config = dict(
    n_layer=12,
    d_mlp=2048,
    norm_place='out',
    norm_eps=1e-05,
    positions='rope',
    rope_base=10000.0,
    attn_scale=0.125,
    bias='none',
    tie_embeddings=False,
    init_std_o=0.00306,
    batch_tokens=131072,
    z_loss=0.0001,
    steps=8378,
)
MLP neurons of a small language model. Each row is named by its layer, matrix (gate and up: input weights; down: output weights) and neuron, and shows model dimensions 352-543. Each number is 500 + 40 x the weight over its row's rms, rounded and kept within 0 to 999. Numbers have three digits each. A neuron's up and down rows have the sign that makes its largest values positive.
After each neuron's rows, "fires in" lists the words (lower case) most often at its 100 highest values on Wikipedia text that the model never trained on; "fires on" lists the tokens most often at its 100 highest values on Wikipedia text that the model never trained on. A number after a token or word is its count.

L6.gate1462:496534515477546471440532483526516480456549548480578459535479504473420553528553479450519499479524510460577485559495524454517515500389515465407463472538577503499566468472500514494510511444494459527467548526542488451527507531520504419478454523441488469477497534526500528547492512470473508471486479567497539466497508485452512498449528471483402490534514499464451453522485538515484554472470454484536483420494467465490536531532475466473510494450537475503512525474545519504582538424417509423506466564464517521519634508507433518529535508467487534540511568417475553538484496470491472511
L6.up1462:519361451441526501579520427507512505520506455495458516546467445510480442519439473460523585497489489512602510542493587444497492564556524424492550501515471560520556488404435436452496505464481498501509471483546418441522508533452471484461476486449514523510497478519486541497437444467491545466490481538414487513523457503549523500517498471425459491449474478553614525475589584454542491552511473509535533418530500404518441536423548549490469504526528447571486527498521417486439444478524481452528455529461528457508443515509427515463543487520489569496548528452476505525462517479500512497
L6.down1462:464453522457472532516488446476528490548540575466463467494533527490537615432520448529476464500450402488576475421476494582422496413493525530526495541505549512519470486521521522472476500492542541518463434472463499462499438535494524537455518448526477539543562550597487523478518516467515493598498494490532495543470488519574504530404546542547478541452467467504503541543495496511503470461471499567518543554449502517517490464476513491526524500533504513512574536475563481546507463612476531423537477508466489477532494533474516449485506475576491503500453420553491469505520455487466455461
fires in: "had" 23, "a" 20, "length" 6, "an" 5, "who" 4
fires on: " had" 23, " a" 18, " Length" 6, " an" 5, " who" 4

L6.gate818:473519496512540455443477476477469453476419518523479466535429434489496496578485574505497454504507508537482488470439453515509541515517485488427516530505569488448491479496445495569460492518454536509519453463473493449492558510500482496438537522525550564560547547518526503559576419512465529492417594468484541543521490496472479562417488502473522493483466539618470464521525471475551495493526445474507497469455552472484544500492518537422462457520475505497547507525554458520535557489445518531443412516516461517506567484460495439472569380574522500524576527480481531539471462549488538500
L6.up818:442448473584496490489517577461496535495538508492544542506446505515485547551531483533531492451400492489551536568481495528440494539452468497512480514472501469442511403534489461463496509553545513513557594467456556492504513505496470550519532512547509555553433549454519579511526481590458486433502489461501510532560442554505453482505547448475460517502527576484487539500472507548527479508517499478513568456480554476533551456444507481503499557525484427457477503498467636540507459530503512458568496546491497549524532483482512536451509517575611456480509440451435455576510415461447485534
L6.down818:525560484468504488509455460498470463480480512526554540441415527449461472433462509490490457498489422505619553512483487455507452540497528469463553514500510421480461510513443581558479472466481505464540504556472602469550466526418481467492506501521443596598487500553501448482521462452497531465462509489537527459567582435559451465475442493558512495488503480540546505421540555535471402475517525543445546471576521459570451469529497427552554447555590438459517513508493563530522531582517550509533540441495478490523392531500464524483476494584533528511513509444469457518500500509455545561
fires in: "and" 43, "on" 8
fires on: " and" 42, " on" 8

L4.gate69:521435480526541522494609501506440440491512458477471525515463494469542451535519515515520516497490534540464517550498495472524493497482508477574532482479507527551511487571520430457464458478468515525479485456459466412482504550470446451522513501476478569522593508457514467510488472542507474535461526481541529491521546529413522493504468387476513496448478396474567445444627544401475508432576475453526527459489519493448496517484460529517460543460524535461540487481505586436571411491503528472519464551540476534529536475496566504453436545560522510572433516536456522511482435584504494534
L4.up69:497524542478361611497461455526437525481558542494518504535506462495464546431494461453563546523473419497515505475491477424545453489465500520445470505487508486365474449505465471531532474561509450475516529478526494516562472433463467472443477502516492551503505494544504454546531492393531493555491564470503468520509505526456547510507605517496558519494479478506494471569434545512523483505454528473507512511555519529536525432516501505576565457576447549522471474568484426538535519455435438510517479525513564435470568518465482536483489528562496507471509514452570536548498552424507535539
L4.down69:469572525504545437490530513469526481534493546489448483543475500464469476515514529470451493534431453506516456519475468545468500504464465563523483514498471549484529523493462501479516560511550473442517537452517512501515467579503536466432522448430445479561489521462515524477483522550485481461511503531492501406492491469433515444459553477479521485548425450540531430495487470442496579517425520534521535473500480506531489545514546471615540505494474431512483520478533463536487546502492506475512555472480523507466506561479476514500477511470480467482480443550440535478518526447474510515
fires in: "which" 70, "who" 16, "it" 8
fires on: " which" 70, " who" 16, " It" 8

L4.gate2020:470495481504467468567466475520547456540542526442483523552502515484515554510454449430524484463528500466520493515459561374488514411467504529537528449513477508479453524480403410553436459498565454473423508546480503525505440510502545489488511481468533490615552535494448513555496549540457482576498549524522500448460503434546507483505508462503512487588479482484544468448444566563529525420564469504494452445450508587471496502486478464527564468531513536499489558540522545512509481555505454449496509471520490462523522425510504544531525468525464552565543458519515399555495543520519540522
L4.up2020:493530455501548507517567503483503477519492520502492522481497459467391507500531478547495569518518468489469472510507482483452479389515510525445474512545455455520478454482504557479577536490508514507471469570458477476460484524462485518494493414478521438538454558516491471533500559503462557510461496432469491459564515484494410452535515545481521546463460504478461459488456448541490499496475523583502540492603531429488539444489500498497568464489506436470400589519519447476530482515553523525536551560450553491486561509455498487507495518581418563576440493510502464473505515495556513517
L4.down2020:391532470465565472430479435443408485519489506507430502465460547509495509403567495504480596521494526417445522472576467534527466480507544547450516488569432475463530422486520527465524533539497491519508501475509489497528488502465446470493553496507520524490491509474488455485567492566495490474493559498471613588527515510474527487499486519605456521492481478533480442453494516462480458494511466550514519522603531459563515491504490567496537490478515503542491522516450519547521449521501530535519492470511485540495519512439483522504542478457454507527449521500476438533554412577389453540
fires in: "by" 25, "written" 9, "life" 9, "composer" 6, "screenplay" 4, "based" 4
fires on: " by" 25, " life" 9, " written" 8, "oser" 6, "play" 4, " based" 4

L4.gate898:449539524426469553458584460436470458485575463503497437537522503485486498476487490429551516464467525492539452475495542436532543538476514577492516515494477539548501513491503520483417562564505455549526501487454482499492494406504504434503498432443482483479496501502490587459515467432510532520519472534542528469499543470535516535446487500493505567503395465436460503505448548442468566472476457434547585519493524489498470606467484487450478484554546496478463496450444492546568486456547544510507480439470509529568535473545539497536529443530512494481464495510448429552507473565566514530
L4.up898:511579438585513546511526559449476494543566584478531484519469512566508477461526545498549478544550464503538540512457497433463423544523559500509518485390426564493414506465494572540564498558582443562592519519462447520527484520545608479547509548500489506407496412553448505470455499523487498479481531557480492518446521501520577558461511485567482489449465472508500495435506612472517503442511460597471512571556556490515503560537452480526500423528581537478521515526502506493529459501565534513583509408493494484512522539535500525542505536445528546505505476444483455524505459486487488501
L4.down898:444508551498488455531505462554519430457543558584520468535510514433489496517496394428499495476437480502510431493444493455516488544505478506553489551505512461534549474427484469400524469473492497515484495550436457461515513470518433493553457498476510471471526453570522468559478513518474505551516524482560486512510510456508525477523525454507413524504470511548536435464479472490532494502466519434508489495454513497439459460518557484495615537500441597453589474530527512491539523484550483498424508398586534480480508491477516436546502542528523423553469438543556520446520498509406473498
fires in: "to" 24, "play" 11, "played" 7, "based" 6, "life" 5, "member" 4
fires on: " to" 23, " play" 11, " played" 7, " based" 6, " life" 5, " member" 4

L4.gate1560:524512550532409460521476496479434497514500479526464462523547495454534526539584485557428572550576497472505451469485478514466515472484554443499549565422589536476616505517510515508557484564510489396514538512492443502577500514443491473517530468490541531499480498491487497481464422513437544492501512430555431531478487529434513545535503483521541520491479471485444478451445531571496525500554477513524495540512552527514523562551507479467498504497506531491496574526476546499566538497454486453593503549514514492525495474427530500468491556467495504565527537475513489542537526559527480488
L4.up1560:537457471513519561492527480440510478500514498562435501478549440510412485524570513497467505521520508568554539538525525498519481438527528423471561496429506566522520515509473460447510571532497498524545514492517509471467480408518437503514543473473424437460410574460485461513454539524423515491542457467507448493502446578579444477475474554480516504482452496510463540542551541499470497423505461468490517475488529412441507476517522531500444480520419550453509464489471504519498477512496547496464400472550491534583511524479464539478445463540459494522507501518508504537556556465495486398
L4.down1560:484533540554480497503500461501566524451541513507492454495550473425473485514536494511484495507582538494425487468469496452565464481562532527483442487478456497496571485551513382475454473514524500485515535548522530501536473459555463528526544510458416425420431493480483439500464486503506500537516505542550424441458470592523493496475441477536531518500525471516484466511453495457568549463547487489553439423496508470419527537518579537511505511513497477515460503517468466500489499485491433476557449560519476542508539435503428510520440569558550438511551535494450468516515513548524571504
fires in: "is" 40, "was" 18, "born" 7, "an" 4, "a" 4
fires on: " is" 40, " was" 18, " born" 7, " an" 4, " a" 4

L4.gate1169:525418468506534506577484466532554528474544415430581499499470531461507465438488544497503501505480406506513583468528473501486524522572507479468537477499483564508454516438530576532492533535547401475547538512542444466529522459462595470439590505558484513555518505499453515479501479469479491462519479462543502496461562465465447462497590442445491479467463506492484470517517540568521468485503482446462465489536561500484563499527492515444529457454572513488443528511477486410520483471511531459517510537478483531535548512616524451514541521543566509480450543494527496432546472535527514489
L4.up1169:576486532438521492479512475501475508488458460556509478437491509434465436546458502515534473497426516524481488460533461520488533455531508450494562504436505469451533477529521559522527508498613509529437528513481508524473452459466548563499471496496533444539411515500495501513484465534538470525486456532453539486504520541530510487536485469491451486480515454466474447491455496548494489476580441474449549487515452496460522568453497449507467532570476537507435431520450479554522474563401532477500525487400524498544518493462584510453513583481522528615494519559485549464515473509407486498
L4.down1169:505475450501570523554495488582520455508414450490562443549465595470507522548495508518506501537526490497539461500534556492486530462510521542509541500518556510534522577479541520531492529524550446474458509489556536468497426421467552521481541494500493484495460526481451547472492527430535525492488432487418494455465497479539484515601473470463488479518512504463528442495545561488442529459565511385558507465545528510434534543487502535532534532510501491507492475563457445511520490492481518453478497529521465517537499526423464528485498556489543507510488550497553524470530452501574526546
fires in: "2" 16, "children" 11, "family" 9, "families" 7, "mao" 7, "neo" 5
fires on: "2" 16, " children" 11, " Ne" 10, " Ma" 8, " family" 7, " families" 7

L4.gate1833:485516528468464502452447530511518473469510484530475512498566498480451476522499497534473453419449454589461443443540474558477524513532521490472570491579580459542527478474471506478576611539512426505514432516476455554529445524444465487561531488459398453516509470487469533532491566497511496533521493520508496529458448563479526551499499415414465475434449473477492525457517490472486484504541510511513517506484460489543553490469429466511535561380515563509486508534511568507523440461461490466460489496546494573457568513525495518537501467525485430519533471457477490501485461538504543529
L4.up1833:455421545487545535428625505539521562503463515422503544569484479493540468409539495540439494459457539520441496502466572529516490443556513512489508492441560500532604512518550494491471518476469564546494527523529479567520466536539486494463422522511438553521506531522507516446534564488487489514525539556458454508477534452541481482526427543465553463533538542496522487488424535477456527513518516534539485485518483553487530502498463508497518541481531527484488486441490524578523514580557465457533546507508493457476449507442525576509473539525459433494486550484562527490494482577535505559
L4.down1833:484472526441500537466491539549464548554514590478525460572548521482576496532481517428463498516478474545431606511578537567446506469559479523477556500506471490483503464493555564574459523544485563567499556474480539456548483444542569526442499477521575554487472486608522491458486481540481496569429508366519463450529403563543444586486438483509457475530497500429433509503499539479530600483516491514472520480427573501496532491496483464541511520518507490496517582483530502491519516477526442516458551507472545393542515474501450521478515442504448482535540472531508364473479514532529412485
fires in: "of" 89
fires on: " of" 88

L4.gate1220:507519549492446508609448492465527487613555500427530424518513456463542506505561468481511577537545456464502545508564487460473499574439509560467453505466519493510404511503524462531466497560499544475546486522497492488483490499614507426417524520478493470478544389505471472496447475567460544414511498531487447522490534469595530522494514465497440531486533522561508561472570476507509495504522512477516563466443440478490502498487465510480565494551491539435456484499496496527480501560456478419532491501450550475491503523535510427565556528502479481399500467478583526491470547477551541520
L4.up1220:492467512501597505555502511525460485574489420520576531519482448489574487456530510467541526453512483496550468478465558513535501457542473496490444504463488553522453558531465450548442535474505479476571496525498465423458468446530469492481496544479438493490510522433486523523457466431465537518488475527555508471545483506487553502479468493478432486557449477498537523448481480489495464425563527472497485475484527545540468517484479494422501443509501518433503526452404495449556422554524533461518497463473584533480497491508485492559509560559490502592510469448504487478550531501474537480
L4.down1220:375558596562431504603565483495510514499543483452538463497505514467509510437527456532475490543511527523512493495479522523551458562507509514543441558556476486458452527513515499442465465472481519553472465478541471511554438474494495516548533502523499454542487467418476507487555520513383603555503494517437540468592555442551461500526543464477509547471515509549494525528547493442497525542513473498468499461501486499608503498451630493491515541516555460548504479496529481516439514490446450454503548485491516456475493546490561542406544469432490434445452511408516480475481470525447537518
fires in: "to" 64, "find" 4, "help" 4
fires on: " to" 64, " find" 4, " help" 4

L6.gate1439:514517505569489462477477515427469474540497428503499507587441523527454450541494550556433504530559480498535536540462468499558538561550463465425476466448558473407523441550528477494566525502590497542584471526475504462474511514575552480548484550403480507441538519563520584485533500514503533455509566492496506494448548505502450482527583498495482440473527497441480475484476573527505525517578530471503477487494537553493553524522527488460576499473488492467486503553551487476525562454467492482517511521423543448532486473492490488475543519523508478514477512460460546529454500489590462512
L6.up1439:494453516510411456456500507540451526490473499532491537541385521485526462503487534515489490549479493493513508470517561487505465431544468559469516535530545532522455530442473524587525480523488549518494462492462495415521515455473462487466452438465526568499452559510533457531533530549471530530495531492536515535482492507490502516471494467496462439504448478491494509503502568532423534432455514574525538472472510454470507518535473568490531504470514473471456484496473508534533503490532525564450452523468433497514468506556506518505543429380636428489534533492569484438449478579473499433
L6.down1439:450490453543508530555480564581535491532548538485510482481454519468521481514462497479561504397438547402466490491465478531468479486531492572527488527524523464476535527432456567516544474513475533555519455468576506535539534535517447486511482601469477517549524467531454506583562550580486464477474505463473435463524557480470506525520479489564478524508479534558520470513508524520432480592508520534471457512535490470499495545561479490514529433570572462466516452471498445499487500498483464519483462481495492481450504514483558483545542465539447534495482503465455544498485497524528551407
fires in: "in" 30, "did" 11, "does" 6, "do" 6, "until" 4, "however" 4
fires on: " in" 27, " did" 11, " does" 6, " do" 6, " until" 4, " However" 4

L6.gate134:540463459453564518457507444531554442480397503466551527528514453513503418529547521495506461550498529455414538517510485523498416502446505455533484484494546541469501514503506475523526482437501445459496412455487457490485440523504529538524562535515527557494450469422486539457498517525590460505483559443504513501503530515405463550525537464540506439511457542491445426490483524485451504515511444444510471455491438479522526534590496502456509541483502494527490555488538454530555408510377524531508470555524471493519495475462510464518554533508480457498484530483484443498485509529513504551
L6.up134:476501520456423511503528498442469445556439521513544537492471487562504533521597472481456510479471491512520601474499466401528437491493429569581422481491516494558535536552431497512452557503537516520495504514516531480474578533511447480477514491480529491522537459565584494513589439540522460432486563523484496554462517440506445535493552472533524550537524500505521506567494558550534542423520521469473502455527513553481532560483553616472526558559506444498401459467438545495471549525570525472516546539516453537485421527454491507445513504477484450522553485481493524503536505470493478537
L6.down134:526471429471448479508465571504475406480510485489487455512512462427516506501554509435523509413535491430492521552435512429483518512499505534490456456475460467483525535475538515488472511531529491412521550497538529495523513478478529542460560483510424448521505545624538513500532512481500469468483434506473433481476495525526511483548517520572553461506512498468595508519524476529474537504513495486521553566556530487482543463525452483520478586479551506561507496450507468540450529483572490461430486452512509558486567449499506558568476516402504463539501565473523499490556511507467483490
fires in: "and" 68, "while" 12
fires on: " and" 67, " while" 12

L4.gate1517:487474511483547501432517556485492512527510503538490449483496496450421446583530484492422533507523483488529481490421524465477561536448568460445539537433569503547598502503536429434414460449466518397447590482490519555437486461562569540518480470410541506501533534491474594534469548413458487458479482438529510505455465539437449490521501496445552503566505583466543490477521497522518531509544544501514526505487439502487453518569488531518466561473489573576473498489508534448536477483459457514433509508459414495505509499469489517577534498495473519422531498563445470406468524551479557538
L4.up1517:540497449521552507492477565482494502503456487415534531504569467452529437505529478507444493525483445461477496594557478473505498547447527469464515524549541509538496402443487501483494500535440444493561498454499426619488508464461464562506496544501513558397474479446487480512505594429486524531495481456538480505488564486479444441496491478508519424523398459452449504519533525493494549515484500480498451436438495469361433513495464526496545507524526530526499446558481445512523344548492494508442474515500504548475513527541520438559546520402489486414514586482456497443453556503490508529
L4.down1517:477467436493534499528478508502470497508486471507501583529494557462486540491539420478522493549479562489513544525530470518449580490517434493486529472513469562490472557515444539480507451581502529480474463508434498512452597480489437517439551506496487494507518465503503475547509501446482494542497519507462471520546519493531527461512536474609519501483451424476490511481542495468516568494431543476520537486469455532568504519486522549463537461555458519524434498565488436490445455507534475505464503566566491525576569537483502535525511493495483453472552471560491480507545490454498490511
fires in: "family" 19, "which" 11, "homey" 6, "wind" 6, "athletics" 4, "rowing" 4
fires on: " family" 19, " which" 11, " Hom" 9, "ind" 6, " class" 4, " hom" 4

L4.gate1453:545487462468577511491567462530474483518463489473425462504525513510528465500492444533476494482546533499481455558434458422453500434516498456519490503521452488505545532470531500492495428553473502535429566482514556517449441534503622464409611481500535513507462558448513529477474497495475479473593509565472443500476486517528505541472505480540476522466439514492491466450515564459494476496495483533473471589563465520480457514478514532560563594470476538451496461606547540508522529486449489424450459484451515541527547444505426606514512445562533539515477519476531562536552519494503473522
L4.up1453:439484533510586578445525505529521499504485520536459444500484541528466470505473561442546549472432521407492486566459513562505465448538502468468491476491431468588517522423420431459500499530572536530547529544513509501467528584492443499553499552541523536419457529508560463490516517531445471497463464552528540505515535498587504545474475452510505442431475475536576525457507425583523505472433445532520509467508554484491554529450487446512486481594485407475568546472585533517516529503505494525490489558476502489495458491436483505538516554514513478503417477516484474520497543460548486439
L4.down1453:549479427529503583505459519508381506465478507518529475527530458532543486442530486481551507517453513452515533502422527563484481552519474479524563480523548476580429538435421412459550580574507461485497440414532490484438529565442486490533462501475472500481563527507503507432489509537461483559431413544534479499486469493545523457456531406501457533523545503501554446508535511539499583458466484462517486449470456568508516599506529509483523505461465500478463519499518417543505516524454458425542481543536455502535470426448482504521471528502398464449489479499493442472506460518483552491
fires in: "of" 55, "us" 6, "among" 4
fires on: " of" 55, " US" 8, " among" 4

L6.gate828:480501471555455444458509460524455449513462506435459519443487518494512483542517504525538536595506477464539538518540444482587480446466461555454565491427519513441471482514551581546564512521560449500492490499519426495455506445507486469495530446509522519530444502537500502500442470599525513468556531529447527465523523524535556517515511432476501450421518470513513467553503531497463546458558446553512477531519486489463518481560510583544507552518509490513487481518480511452487521516442478493503522538519497509475478452583495483450523517485481494433496419467511548507523454513515479569
L6.up828:484492495434570476438529601439477530531413514600472539538565482450450558504480536539491485520449530459435443463476479552613574474500513479492466474476535500527503465422537463475543499516493485525515552432554579404521495444511575466539484549483515482543503523502510444507534481514488432405475528520489553505527487493468541491500528473442529495511528497490495521509571456572461501464415516521465502489504411575506480543513505545461540555480528482544539528522539567497552465420498482493428516497505423468481554522574461455543531514454539405491519518517471457561472506477539513522
L6.down828:549526518515491512578555529450494365496474526526492567506482493502376498439497457512485514518442428485501525509480525534547491533496532546515538459422490528567554425473542479474474493560500515505502489478438495497468549477537455429488548488456485468463500534492491502535513499491526479576540581476465461492553571560482474546491494488402536532501495436500506489458545485487494506577548553478560440450502548528482436558560525425438528545472450531471500589502535523516506473469526482402496586553518536512474500527519432500511497548488436529440492533463487539505516504537514479498
fires in: "which" 52, "that" 28, "who" 4, "they" 4
fires on: " which" 50, " that" 28, " who" 4, " They" 4